From a checkpoint of a small transformer trained on Wikipedia: 10 layers, 5498 steps.
MLP neurons of a small language model. Each row is named by its layer, matrix (gate and up: input weights; down: output weights) and neuron, and shows model dimensions 0-255. Each number is 500 + 50 x the weight over its row's rms, rounded and kept within 0 to 999. Numbers have three digits each. A neuron's up and down rows have the sign that makes its largest values positive.
After each neuron's rows, "fires before" lists the tokens most often just after its 100 highest values on Wikipedia text that the model never trained on. A number after a token or word is its count.

L5.gate156:524516486544519478533371491479487580418532486508554564471534554540515522531525464541421651541596473509519459510535510552511556509415500506488549607552504539414506454466435545554544511523407468488558532481436504558506471476479431519459523477486469468493538449448511547542503573495517485460509485468526461481520499488584557538494489415520404495585563543508521482538485553537486528447429555487488456590424429504544481543439492582547586615437588425467477498501408398496568483489514506535437536390453498561550478458563515512482561509480474566412413419357500548496577510396479549433482439411510453470460482499486524422438365592495491523500407501527398506568537462533539459464505473422465444539468516491541485537490478430539563523415514452517547419429519577543487570495514460
L5.up156:543581451557439460555478502498518554517453568442516491502469470479399466365474497473483470576494460506547561475494476533534510442447558518495549517506474550494403475430536578524560578435503510480440581443529515530529488611503510458487546529431565527555483502381474500533454481488479557494557548549439528480509508459579513505511546466509463380415531498552555494493418529482488430520561536550565448393533494484617527486513646600479426499473516496587452486482410472495494475518492503547430327443518509395457473526507542521442479540505452593428558460520460437496544586506462598575548537426474526552516492421558504492488504494461407507546529578504423522475581440454541624448428559544562509464455462523616556517566477413484519467512496521502469511481472473489548472558545525
L5.down156:564459507546627556465489595536508487458503374494506500489420520368351545495525506544563512535514420543547509594563492446495497523456489533524572504536551505553487481503436538495498591475409521481378466398521482552432551468483492521498548522524384571500500535468471523523466440385486415519438422496429575420526490465546530497538569452528494503474417510462488469450455548514474458500470455476451521491434446499525494501572458498514530456581516537505526508484503495440491525501501570570616425525589540435430481453489464494459449543547481519566434482430528443571469424517535424565473590580502604574547501483470536534525505486468571613516496591597529417472613415496453486521517507431539444478433483564518506507471488512506467567443554517556495443452526584524497467529588456
fires before: " " 38, "19" 5, "20" 4, "ion" 4

L6.gate120:567467444516478555511469537590547449470569542437468492559516549427439516383454559429551480436521422549461430616488473482482470552463502398545529596523500498548433528505531414589460462472449452573589555489459601490486452471536582559532584435572477529501475539471495529494505569466530508584410527499493478423448471528516490532562469507441362511463500573529396500504523481497491471519556568485453446551535423503534479449439541537492466557374504562518558506478505531502407431480530409582505535469405498520449465452539488575591515503541543480523501423498465581474554568456523396501567428527525505518491535567428539456480478425554538406489456532541368476461524485405499539425501525518453442488521564523595520576513480552497512515441420539516501517469487478562458535517453579
L6.up120:641488549507489490561509507640516466575527606480495424474509515509461465506441405453518549505485517555596434459440407476562483479593455499446560411516448487483415459470527574488503567393436577523538470546471512502539511481502467597532464519449552524509541500486402522460511563501452447445527655549512484531500550504540503527625499567498529635534536512522460429613474510487458450488471463476563460493574513528463485437533396398499570534418477494514487504481527490488490505467534523589498499489515473493534553506539498487459475478564578482500473560431497572413369532539473437456479468518567434512539558405504415587444507532433559476551468484506541465501504568448548563509573486526446469482507432528532535454479562537523460430528477475440452563427371425547449464503504487
L6.down120:516569526488569489496581536409545497531490411553409517409449521531534463514542502550434518511518464554453444496493481469470525416497513504427551526582548546422620455523473474559515477493495579489543622504544477503409546523438507487509514500437448443500535563496471544432481583519544525521531507566484604479442477489530613623507536550587528506421561476516501542433358456539490456581500497459516440539444449450513530521496567446494549527411504493477528464564434487460480544485428459499515482488523503537521526526452521471443532489439568508465571520448446562538527459509631538490437435422502441535554489488529485571561604439496559335510509505549529457425512526479493459449538543478445395477499534450479438582467357409430556507462558467531468463486497517610441567486486524
fires before: " " 67, " P" 4

L6.gate90:486521512506442522503406545494454422498527546527553462531440481570547529428467551468576555464501454468448463574502496471458474484468577455559471546538453622581436528486479489579559459515501575540515523481486545528411460469434419502432519536463523532566463464396423475454501488533412459435504514563515517467408539483430502503548482444532518458486531592500474449600525535519468424513458630479490486517447481473555579502535521593541424548527584430425556426509545481441450634500542531399495435471542515504414510484460457477512450552558467552422500537384492580536623455496497516518444505478510481493525519467495503482541408429524455453582488450515462505437614536535617503503534562487530496639506601555417488521524422439419461527491476473440497453427568478486516494558538478
L6.up90:495525501533502421446403513510515452524471503481429601577437534480449445515495535491461508532424464594479469500551458445404456405532540420472515496529415464527482395401523486493630534501506689603547501461542530558457427548475588554489511526503566469445469523570497567560391565561535596521502456451493467513474444507486504478508433481463450537524538474523462453484567574481428453554547434501454475539447497497464526502521590542498544587469484444495548598439523523514404440413505475607502439457478488459580459441571607493540513478503535549516475517465489488485493500514567470478503433490512568506566518474450468446510452543609548465596540473436503531512518427507525474446520400522472419569540514429519454499498457462541568597534484547568428496420540417547512541502525551
L6.down90:487445480497518456486483554521557491548452451459507487444488575558504493508523478506510492534561550539418432390395453479489439526457494388445481453449486563440396538512548473425476468426466573533534528560550528479566633455495492524530503458408564576493484499477492477478568594516485526499456508524550427502478453573492486533542509536544377528452558566467607537522420539383569516496486617513501542514515471457641479518531535429511526467424581459544485580599549437557437544519494490494359503512528434470517576465478507406529514541462505509533400470497502552503543503481435538494495518452585532475588491513498515521508516481559493454544493559426527535446542565598416507532516535575557460484526535566480440518417496416398478516564466401412501489562424567542495440488463496
fires before: "20" 44, "19" 36, "18" 5, "lish" 5

L5.gate442:554461603593530498516446557501452559462504517532491491456462454506446537523502437557420549564513479400469511586452517569500492453447511463425443484528518531512590510535545424356411565537534483420574587482574491491411444487428603545435504472566501452470372456502539561474600489517553518509443519429525522526362470543552535514515386461547454542471524512518465563542434453528471473531513462454444449480431494567521508482480579477532451580526398462535454443606478464477573464538523492519581541538482539545466471492525572571461555517460461562435479475475498465434616507489433531564463532484504525439472622538493413567577510464505539476462562509477426504439469508514558528533473539446459618578519579540491427558539427452453537460465438534485480445468515517490459506522518507
L5.up442:573454538514608411602508500454475492433418536463622521531511544540462520509440484561457516516447553439486520471479536445474503538493460494505575478464585437429542497467483529487456513459580511541446574449527567575543429472447492502554584510555433462502520548469512601569522480444534481425465474495528551489454509592547539529551574411529520574468497445527493523503504519620448592577503477500519501447526421491570469468456474424471556448567436509486491552530470476446542502562465518432529467545487487493395518458540524516559508554460532483477588515520509555494439524416408456557437531532530495574506491544473451388465412517391509469493428518443544451482408527541503516509571497492384514538540513556616421381554454568563426427425555545575458516547494447441554560585447514
L5.down442:542539477470508472472473436520545508491487402544525490530478585467607548465530537460484469539483473400531573456492472496481410619445403515512384494528515422448510556523584549473597470460499508492521544554493557529499447443458502504501488536547469489460515490449569431448533471477534530485460345509481532548560525487589550487419579473519605460499533537521499456503457469530545423507578532565531531522567583512483581520522399486497501368553525417572549484464529399427527493530501471480562579517554558493401585438433467468509462517499563435470519588548449531560519477491513481485506523502573430563437461472386422541485516591430452542620450483474570455467586500440436482534492466546451512479526427461572491477547530436508443553406473485507560521505596470411537449523509460
fires before: "op" 25, "d" 8, "n" 6, "eral" 4, "e" 4, "er" 4

L2.gate413:495545505414417568464543534511465509536505551573484464512504517454465529525421528434427512541497495531434488554499610478373488497452468528514463590521506554491467496481441527420445508502488488486453549528487446463488460404471388532527434446553546491510458511545513429497552517480496516447456500513558421451540509482502576477495530461537528545539430417488515506407379496478560580465513540529567364570443500494571415465466501563511377483449561502627528538421496521471496461498586587535547527510495492438577498419485491493493573529464510571508457508432539540524439523504409561553450400509468508546516560551508456562601534365478479506460455482527538482522590510410616496569538489556378501559567508520556576496557416503468577449499506408459471492508556516506497438472415442
L2.up413:467578534493530391484444589452473461465561481566449575465507485536433546441550433604506557439501483513485475447574518527439455473535461472419517512445471461482533484389517519449532505508374536508414509521445439562420524502437406540508506465543458533527455604484509528574453488467489426439410486478465433580439477487552509525428589449541515522559559584488523509489587501396465489495466534526427509611479528562486488568431440540498488551459536508452517458498509425498494585512505531585479519461379544422504475606485488520508438507421586574595496536466452502484478554489486527559517548444516502573601530438556452538555486482542599501483461502489527532532561563503517435563603581450470502570526510508484462471557436499551561534480449456543418529488463475623514562514382479
L2.down413:522537580544418543540515500575539427440476492429562519551492461455509477449547527422452503450488549533537493556466479428491547445529411561429549540470504444524501443600512562538467539460590487395494604492559533621585500455461633464552449512586531453392452522581555474446577446468549558512478476508485446457470510512447456518462450555508427566470428477516494556467436526514562504525462495486543569431480435477577507455530534489537522548508508512510534567474542524501512499411446494472563556465624522485510478466537493484415643515527507442488558434470462489509519517451407485499560479534452545493499443526481483452484472468377506569568457576499589419558491453460496459537512446473618554443501549511489558457451446482566451544501316525457479479509548446499459483575572496
fires before: "ury" 17, "e" 14, "ign" 12, "er" 10, "c" 10, "ral" 8

L6.gate393:487538456531454525510493567493451451579536567521556542459441561501540452546513482513475472581531361459508468583497465470519558427592406501514456467508498501485439566457466536478507625353494562460618555497521520479417526555525483577547491575536532511521490503495523544484484563472529479543516513501522388413592538465486526519488493386410499517435551568494473491467391519469443502424442584408552531529458433486617477521500592504502531478485500412540538496586431565572533453473475557519485458493546459484446422454509591547463517460515457527447455431416503475456485527557549523559545469399594420407568523583481498504430480517611448555466475419527430464553521528453523554451503503497519492597507522495528484555553521483436520504474442457467466492479539463563410456512415551
L6.up393:498508540451492508556462499428439418524530573550587439557497565468545513523547481545507552451479549514517428453446482457559559445553532527615469437524470505435475519421557505448545510423511473488536478396535531537551508514534420510571493445576466663452497425492385532512504479501374490580361474404447500351491480502501538539537487550433516477557568529475494442529597532531485422444482529500467591440480540426538461521551427504523461413470397515488520535499477529602477507488660530435543558560499523476482529520542532462463403462481355525486465493494616467568534444555542477463516481506530508529542529471463480512519496414512558601446437485525514471531441524497568496470474511558529489452531543528465604489446498551494510538463521523596460501544517454502518474557499534
L6.down393:432425427568602538450431514581496467542524514500493520464522476512423460515539442514511511447489510535435578541554467466564523552495455549453590458525580500478544454540481451527567458469563402558543413546437629548561426478484501530528476609500517569556565544460430536368498556424571487575582463467417464554450555488503409512579458484461503423525435486522516427519404501514521477430511476510556457513495475465510508502510516478476482519501548538508443514529472501438433539514513529494425523529430563526458569432552574458534482510448367389525573433457494543460480451466498566451431382462361490449508566400413505571559513584580545503495447576484470510509510492520496552590514505552499469455502491410507526549510511459498543564548573512559458584537473527506570504493526452
fires before: " " 29, "0" 17, "1" 9, "2" 8, "3" 5, " |" 5

L5.gate536:545552522483421573528433541590461447541519442438578492504633575497458503471495415494541541490477469521538500592579553543539475430431441491509445591510493489583579504478446441524500481408447573561549654494466398525405451482522493492487510485616494501529473474465516582431461477522468542523531525511471417493504490478540441521505517542593471491606536512532461384450517492482466424414498505506493501506465462556526512383544440536495524473426556522508452550404542497602613476506623602527413533487450443552571462465501504569446540466449550512555416522550563441495567521458463517452476487518422454467493550492489572471516484447427566502477494471455467528496433491511466488530477430492563504571441497476512553477461446498518597491456567407481453456447503453552411534439556465
L5.up536:574569522470464489445573522555537493475456472397519617557473624475533488415501426391476596509494417526573399504481467518504464484557396566485426469506494453478514563474515535533458445503505625448506477503472578539456448518447522471509506552555528553448461562450466504464481605500395468547601517502623456497420493589530491428608544474545497513486456505452563522532517528402463534466479485471478448479470451496525456519527499440567403508428438524509507565479485489615488447517556593500553540508420536455491578467537481520483513426493518525391528467548441502536556417465516520430433547507538458578563634474556509557493428495456474426517508487511455481446514440528508534530506533548460528478560580529456513456430475503466488422541520484554561574538497609561390496501505481
L5.down536:616464478496427506518470539536511522544518485490439466443440469480492552467543486492454499452448568537485462505558450449557513373514509513500348461445532478586457503572450468472514537484463384553551478458486408527370537643542560585462380510553576573509509542438476449513489458491467464495504576495541465459454391474556543543453495607577505498555479426537554415505447552532511416440451483459510417538499516587487531525481508445411469535533534524560525503570574565578507527452495591377530469485490634566489551537470557506443486503408465534517489529524505469523495512485509488537517477469510460496519457464526546491486511460585518482400541448600489477474505475513567489450480511488527569471455546451470564659517470526528554549566553499559446467575435440505488571481506450
fires before: " " 21, " V" 11, " P" 7, " T" 6, " C" 5, " Sc" 5

L5.gate235:500530505456534494502568505530427514546521511493488521488540512527530561418552434528474465573502531417476397441418498435414507462531515457535597533492459557548528577430413495529550472592499552487495519493503483499483527521489451620474397547479542521576451463554484586406480576489424397500459537396459414459528437490509497570533415372500489449551543594543370517528541512504501454500509513470476411517518402505498494443507564480600523451476586521494504512487558482553495438532514498487506442562453581515600405534491435545564424458494474494520495434507581551488559550511522509426421494461519540442524469475575447492467518520550533522459410570536479488463476453537445557462458506396517466520463462569478571484548352533427512445439446445483527518447501591419479573421454467
L5.up235:427513518499545539514604501451443598501442500417529424473539535497577470429589515418529451474475551509483529466464477470528413567584445494466557425354587449396464599453557517477569436559467519456389507501485509439493532502514441489467391435479422553490378458618455443514407453479515488563475512454452488463501541480477508565486503432523602531524491509514523545449504573536550462515480506574508550500524432455499490412491471568560566451556506547371612552509501490545487462424453469481515524496488493496523462498544452545504507520506544479499555494538513386429511600519523485544514532541499501474518453387512600518511536501489542456517459497548525372447379528556464502473535501498436457474438473574461514449538502514492448454545439504584540498559622501484533479557539568
L5.down235:443440513544576449551698577486447503484555393417435548481534560531501519487567462374520511441459566506508473490458536503542525450615442520571492480445458533452467528473536554466443501511478508534456532522463509619475525486504471481509556468463471537531474534590525462393504624372501456492433521451485475531575536479480525499586491454465470534524373489533445461519557570532395512490562433476492504570532463394491455491559448509533588471574475488389542513482452447491471492455486435468554448557456384523501517581472464461561521453485504491483591522497454465433472560582478466481537448483429567501500470478525495548505574511473521499535466535465539479456515477528540520482419454500462438557470429552558527435567468552450419508587485517526471534524584475460603581571535579
fires before: "==" 31, "===" 23, "|" 7, "The" 7, "=" 5, "In" 4

L5.gate460:501550503506511462465421519543474473532543570481458518512441576546436572481551394493540476439568512487566479471474453423516548474567502437559491483538565535406523496643477513620493544461457604437453497533574494458509445431480505563485529465475485461530419447499506500572474509561495580542491411530641459551493526353488508556509530396394529480510551522422455504594422518582429496542497532478524511563444514369518500545517489520484575503448507567455452535550503544512562566455487486547413470585469500492532521591441511519537498388540545527434478511390508483460461424544497532558481502475581485533550443436560504416523444620521592554446506465461469480484559449578474489499413417474538451541552448511485493517478591502519578468533497559427474494459502481484482458524536460
L5.up460:550463526556533531476497561433546451489510503400518548476530447566536570485440385506524511492420543466473505389518523556437438528555534465521519522444558502485428567506492510436458433483562470523446500560495488510464406455497489514482433451506470548390517398458415561476591530541465544624595567529558527463418530511465577493544507543539508497436510590426481556429613403469473534545490575516530443555474488548501477566589449421623500500493495508534535401521441482597558515511585411428539542491628538482504492450454469573523463362552498543456500565530435518495428502467531456473417498453487368517554467407551451498486519418470529492469530559502576477525524452419438555511481543467493565520531501461417518459489568519470509488493501523525490488481514435504521435493481420
L5.down460:455528423445412517613483397560565521475488457513410452504435538497563442461528527493511447538576374512484551444541456484555464455523473576510441442452534544553515479560484474461524503477489512414519460509523514478522586523526531454450491406526527500454557540481610428546447430556565590555528520519493463516518449519495417509450461424460458479535547464561577418442529449544537456475497519509502574461552524530501534476468457508503593380474445571500518493449504532447469550462526562487500509502467555491512452422506410403438465504496456465571503497483505517663604500635511564521502442448572522517485448554480584457502504516560503487433451419565509534445460512445630519521526548505589420510513519471546400576560551570458441498564542466435578561441476467459551504419530532
fires before: "un" 20, "and" 14, "on" 12, "u" 11, "iss" 8, "at" 7

L2.gate310:460433429483552450440438559458397461393532528514407459531522487562510445537527474524481476502521466483519498514529552497431517439470396596469488502581438449570464448505581521545500530424498501559474533558505469505522406554535622461486498551545499496433475441510465487593492562499388564449446474541553480516491574495446496590460500512454502447579423538462577451490509379547536494548503494494472437531470512660512539538451545496390451511459445492513547439599432537537416414595568558550572532535555540446562441446527489519470382424605528489461471547489487530418497478540528467451596484487568497515522452458525447453530573462545575523411517458460429454564481480508538484487494466568591481523560475442562430497487439495508569568544513506476568496489524499539524457456425466
L2.up310:477552541438469438488508458485439660479510513497419569528447540565546540499537466477541490462590531497509525430451475479530411515494530580578490572590419490446523553499485520472518448440477561427438519509570434535460528498507428492478562474520522563518392500517470498575473480474522417531532567531491553465423532455475539512518474457564553429477486552498542583467530642515528509419463488533494549374384504458480474510454488557517524567561480450409501443538503510514553459531565598491491528449507499547522478588478444513542545505532461645451505561492409520488503511492449539500554428591486453529468492458539525395476447537530508442491445494458438428513442496415496476538497515490509523496566478523513542640513433485492502494456453372583558464556516668511483594491405523
L2.down310:523519446532451519524482505501514442522533548505512484452548493473490485489566565522527521531535379494536451396583461478390592501544543498450496515523536534475492514514557531520505504497497363553460503486435566449561514471553471513506532469471417517485521498519444488552561472477423455461444464505505399447545439504486536620453491477501392580511508433494469475494567523489594453562501536499489539608535535475406483498620519430481450442473426543528487568430502534447539502428422419541441439446468540531522506448541662493406430492479447495581481442468529516479543493517593443497498479542642534493461503425505450561545610516454538486473521542579505565446545587533539483480498457572594397467490517401588380508517530584513517452541475583488454555467527467484526416501519565
fires before: "ear" 25, "oin" 17, "s" 12, "l" 7, "ro" 6, "," 5

L6.gate537:516490419543474514486435498473455453552539526470440544586455546555543536541519467553539552528517507494600490578429504413512400492450520483457457587544517515431499476557468549496539483463513550450476511437532556573501487527419449510440447577507510533465497410378591550473551506571459485465475558492373511531465453481498489483508486430525464438548569470467493542520494585496452516450451578452474511563506473516496509553546540481505479474421477445513431485427515496599563542474534465473413508513443606472490572445504487443541462489580400558515434488535518463574583429584489607441393463480469474520497513535460506478575372566582505622549533413499506466478507500455585555506449451508541411501492483594525532554567433495511616479485440518528448479371461423544540545526590488
L6.up537:438560417543521455404474488411517483426523546481426550469555472637540456489574544515524509492459448551546486514483574456452507448442534536519592631546526556463500466392533505461413582430536519443395422425484497528507531494433470462509381481448519416478534569475495471493450498575488513474540404461495601541553483438507497475554534527475452501566466543476558455540557499553578448527497488436589486496532543537480491442505546503493574499520436533504469489591444495495507499490542399488572493550442500382533433392435462556484538433525548507533489523566513603580566481593508418561515541501546548488577576512469553563410492485523511518520513490578489516519527428496498584468545588549465514433523527463395486494452483577518482504540508423429595525429488546560488523581496530
L6.down537:538498526432524427557400542549562486470457436492432552504470460481473521472522511443511492486527472515487487488466529536600516434456545410467494487477495497582555538481536564480554478480442515520505470604483496549512472523354601533536548511542503522538530583534462460543546550502582474510525464605426523421516566607533545585484547463535416513487571449469521493530458586487506524547506527611448503540481563580492451508530497416501534491361518454465497442529541443459438550420583466400453446434522551487573452466425495464449450445510489486478615509592558556519493501459476483543477578442468561531448504512523391573519513478504533452548571497474555489451399499559483519579481526488571517509508515443366507422417454517549508440536449414543456559446556454380549434569444504
fires before: "19" 31, "20" 19, "6" 7, "8" 6

L5.gate500:586529551486412502519478439490426407525474526553531495527556593501547479433450436542479503482520504548445528482446496546429444493505490427548530450481525431436464514472462547497453578497556532504503454467410639450493473492489518415491486527448485647479449499568492459489436566501505428524446431436536514531526476664486494428507435400478484452582463497493537548555519533516560574471512463495448543531405532490515564458409479587458562460514477544505512480483580483527512374429471491586518543443498518455456604521445459504457485562532553525437570439490500597560505534503583448486489484488512425493495562422525519562412431435477423599490585517529463492511496536448606589488529496585526439546415520541506483399431500489452502488438567387492573486488478492549517566527543500
L5.up500:452595498457479471464470515530539505427456453449524450456478496556452535518525492457576527424408591538545517556443448535543389434531556582521507493435512508578436490412468458500478497474489499452456483472497360562508545455402490503499429502574507487486435503421475527596548470534461485607510477533458512494449570573476447377531580493379554435566543549545506446481537427493558469529416530428398552569453498535512490528456510483496435396477402551485468493435496507582523498478615502481497490525432483508556478463487529518566536437547557445508640500552460491507435483590648495490509494531514488577502497463528481481457451607482510513471472496505488565458487460566603526487532503568481467518496594394484472485450474531527480478583452529536496614509512543551391512496442473
L5.down500:496470475474522547549446484526470492514564520440444492515540411494424527563543557454413453550551481554579448418599531528484501465427459535446375559518457537510575539593460553466505373402496489552506529431578463481456554556521451534478507471490523411535545444506438602434528417490507573444527555523453546541535504426537453514541545508509416493487440483589517538506457590445486564519522506586566449553517512525459505519553521471454509493402589498542478510589447442462520496562448512519549532480525508471552532443482446404512451485486428454479439538463533400536503525532517536482415494619463534563521545496544557441523519523476470449444475399548463465419593499544371441562462562492614590511508485533556539531514410423551536520560558541497486456446388500485528452526446506
fires before: "20" 24, "19" 8, "ife" 7, "ov" 4, "ar" 4, "18" 4

L2.gate119:557520514568473440461455524611429452526506450462461511470469547517488542421537493497486400507511483533452470473464393617542456517399453423508537549444509559532496388530530451526468572492396524524466448551491538552501456380516486511531540456508435496483435557478525529572489440506472455549465466480435584486532542470584496483574409512521510502547532536518482486427544482502514524445570484482422424500462562477492495443559400467436486490604512457444484537496517376562429470589550550489464527478490505540568516482493540589444465516480519509424470473449546452550552523401592536468448463453494418496581506477476512486564577470555474554505496456391519486455478493572547538432557581526570580622564487473476429495475520585472583503449596526453613544527543493438427452539474402
L2.up119:493513532482414468489506489476524487486514587549549429436586443482669545479535530467523617501559437471424501497492490453517512507478422537416476533451542566521490556505505569471524512501454465572508431422476514433508579448521503569516451394477481502479422549417535476540465523506507414529489535545464442518534479508508489469511451578546432514567532528540481482508508533431470470608473452525558494456536433473623410449604520508468526438433482467591435505505422395487402499476481512518455565553545552494553478487598476512542479481543503460547472450558506551510434468447500453491651485487529477487433488646487512562532516353614486465407489520486473534487542485533507531438462390546482497465558480454501458429454485544501475460503547415437573530482483545542498440451635493
L2.down119:589546525523453443524561495555531477402521536425483567442548525543436492524441556533603505493442436474572404491515576553474401447476476525487503392495459376577546446533494446521422586496458454471476572495470512482546557439521572442642576526439540494491542573460509522487401534517486503432508495512472479507434483557554594526500526561584567444479527416514478521391466577605500515417413474508465517517568545546502564453442463469579460585524452454491499467413507487492409495503439510478513459518504544456528499531476482499456458517536525467518575569451405554485525537465429512562380489536398459617548466439501498506498526438530561538488495453573512453511485490452501517467496458483512544473501539542521559562479596578593514578392500482478473449511572579499534497420527482
fires before: " " 40, "il" 12, " C" 6, " V" 5, "or" 5, "hed" 4

L2.gate197:457417433504547568514451498469433419452416468495507521455510489471491580459518620514487539495612455589477532660465490474471533471493506464483505493495429557567408515460465455492401420463477540496432524502538583571482471516503473480533560515471460502500458553424555551450469536595473457542581622452573429470538429514597522531494536586514507460488567445521437493494505505425511471556499447409501459496488483497528519498576492496471524482425527498489527542479563546563374514536483552541488462447526570412447384495571485485602482504469489473532453468488607499529548391602610531559444536491553488403576510548562482573515510565518533523529437500426431508559509503511478485458462508469489536539496480560443514517565488473413529529419510491403499459483533398534388529569467558
L2.up197:380455537416481459529496505392464515571444475558564450520433448535556487538494505478597441511562553527404484568500579496396547470493475486421505469472570424440446525497535370567494441509482415477443540563490438550426615524454514539636578470538499510459507434431553517481496520553486505545488575543544435563468500432490510479462509519451506526484487540473501493485457469547585403463496542549565488591511535545468481549562542523510517511434445603497537469535572445481523549512483469440434435447519464458434507522564468516482476560470431561462476464457446528533525471557545513481460571517566493527515529394548466489394525523508507525489453612476496548477498464501378436402550482516569425516494445478518478419528497504594455513407497433497500469499415421607474552582590552
L2.down197:518538574569593433476471403526505581606527539543476507484513578552485609562502513511456510464493541583534523499543570545553475499467426564487432460552440445554502506564466579492433509470581447474555440506484450431457457416519558594533518393521505494528465495505558458443477555505530474539490597490540522488477460559559410491443494519467552573606499567536471514518568505578577515468439518460487501502534518454509530543481408574523539530539540537489558364422494487485578389549523525554532481495449425540468536509400471517527417451456505521494556481512462490500424557446448371485515438513466459571408567460494521507458453462498467495356458491416522487422375454556421445527552482428588510548489533473469452376520474476499441430538507507554451524481467556488462531505504469
fires before: " |" 13, "." 8, "4" 8, "3" 7, "7" 7, "8" 7

L6.gate244:492486542467545543493472544464486539465624504517572401505473523564474514504556478525497549559504501487562406521517490539491514489524408491503524562558472517528503462533482549508510421401452522441518530461433494575492534456522481435458631454491510440453428426496562478532473529481441442549430635467452457414526375484470500558471457465451541521460577463509501449583416550550518498536521588586438423541515518570529512448552487495427568524422492409517490514486587556462525564488518467419445379589423457499532472538546514464553521597443483520513484471513586504532479486512484522529498531510457483502483650455575480506514485505537510485589539485481541507500521421594511535516505466474493527406406404416513430515440436535458526485511573510473585500552441447541336562481391509
L6.up244:488478473382543555494457505490429541486512549530488581502341453555513417529534432410391508543538476416516555433467580478468550497515513472583482477546533550512525554508500448431503536430521511526524465473515447535549512493551495519446477505515584575495488491446536597462473484559462541489476466485538423572462467356579475490545497511494425600518526469432488558416581520520577517457541528581485468554505536510472390450484492465462423460498564467503518576419549504453542482593559479516613527486498463496498482580447538452528474550481448441582473439617415524433490488513470535449512572576476614420520449434541537478615521540591508509459432472469463549493462512536459522492527563450650516524455503479480528578551479531535424561473524421497512453524473483502453563461536413
L6.down244:571537519504478500551540570579478431488443470471471486438553593403487516557448488454486491455602476493534453557468467483580476488523512442454504518466515552508490484560540457505495530593500578610485550580513382430503505471422511501496438497505459439469557453524515425537587506447526522537551520575443533386509542588499525529483486477520511397541494442536465484569452541522424451497474382408493510533462504494578590467518396477480496525519532396501516472538465413575519586492385490470485590481564539546460429460484559569423625556610538505544592573463454465526498492568427519494527472515404456466536432535422573438462424552482450501495479444566490457517497517475539494436429522553447507466526633535502522392517484504463544413474442516538479451522500530561539566478470533
fires before: " |" 27, "." 10, "–" 9, " |\n" 8, "ie" 5

L2.gate275:487573408485611479464502501475597546506503565408520554580568497503533519392574515472476512544590574519546492453485486499464560462475563504481468441483474516449448525515574440526434439418473429430542569430501475427593450533496494537498480478434433477593513430514571455469496558461470448429505475486575457571461476502538480530585436497605446536691471536572480461511470468469515506384574479448554556581524516554563505521495482447433534472538561491639389523508546550469509487433418454490469498455473472510508482492499434488478428458467547502428495481522468549543527453511508612542583427507443508449522577420509523472506505571449417463597427484560540543403497577448512381468508526553527472464523457502518447595504473425495530562488476519544473506524528499475500517530514547
L2.up275:501546448438514476569439506544485592479596565562481493505472507555522445510522479410509424474470459511526491508543473515520572513489510450541416561476499542522577501543544559442539519496557559425526562425489530478575436463552562510530489540467513522553390506584503502521403452513404519469467579492619492572490481474435549484568538475536497555495480530501574560486562576617452449540526486513496553532394462454522499545462549576439492428457517485552482528558532538468394382487588534491486525492508430489546606563553498536457455515524442483589532527596460477421558543510403528470552454484496443433490482487450527459483554469593433540504562570464540578460471520476476521536473513432492434435439413441440614502474479556601396560459426516532504431506517501459492604535426406
L2.down275:460533565524555488509526587473372465484483505461511489514399465465368471454527539551545556510602611522447462485546529517393433462467508470401524559464539546479436518483530439585487497511418419423478446421510492469520515574466466501525563440506481542466495493474505475553518562558509467582466495523444496475474525583531418544525544583550558431478416529499485522578575484373522521471450489479525517489614502590442504439588538472556521517451511459440505536546580480454554506580475474464554467523397522482481494461453479528479426554488485403502547412537408484509483592462534405480561491484524498502599491534621477459414517555339552481514445515561518435520497543572479492510535523493522497496557559421548447475584510519440513546471536573516420447542511529534512457457494591
fires before: "ro" 12, "oin" 12, "ear" 11, "l" 10, "9" 5

L2.gate171:365474423544534579493414536472498462522572465508471504547514467428551526378509546533493492516445416424491509464530484446531540489513446513484563542523511354541474550494508569524491548567571515458518583556497551442529414504498620451463574435540519542531410553446478575464511476516446562522502560593476517427525418447529542403491534570473473478506567510516469529499468444445512466514521534451582533594569514636612450624569542482495464415362508426583440489492481463465477510425426429597545450538450508516577490427471540471506470405448508459616447507507583487507579468540511545520436520577552438558530534549583474433501421492530534504527502514497504485520475519519489500516502493480564488513545429556468433506478456474447486532486471529511509536497520496546467541427548419
L2.up171:385522600393582458522436565439500517482540427535463462487451403442556613475511517466417546525538430545460507471568554414449597559471585489550476462523492471544542512582417537486512514552458544483651480537516528377384434539486581498476424478565529495592544431479541514529584531532482498545495549440478502524507576484480541452485518481489521461416506494569503469564492535467589459543532469560574583570532582529504378432496465478543438439501484469403539519415451514495502496509516538512554475507477401506488455479526567483519477504525574510551456489493480423536474446490405548481557475544555509563393589454481480514491484479551528438469519550557556473527521455477515631505466489403472553444561487480511505513511520545560476464482422525563506510544505408394536457451489473
L2.down171:443417523430543452461500487531457545468480558536491528471548595490502527588528483530459493583503536572557536538455485477525500452468561564522505540520550536427585487487499462571550449547488505536447422427480446534491576505527534532575425550449469494562430449506536512397592509498502501448520444482613453490576538429507474518460483537430517531467480542590414428476419524556447473452499513469469521510501492470469458382469445526554496591561431353388611495525467458529571516537496593379434584423465534593513465533495533548487483501520456432470430472504448573482452476525514451484431414530517569451457392518516447522483558487523511562513443466517563447526495486500536424485586445534444474519400449431491448503526595488460504599569404560510488456479544529484523486604545560
fires before: "0" 18, "1" 13, "3" 10, "4" 10, "6" 9, "7" 8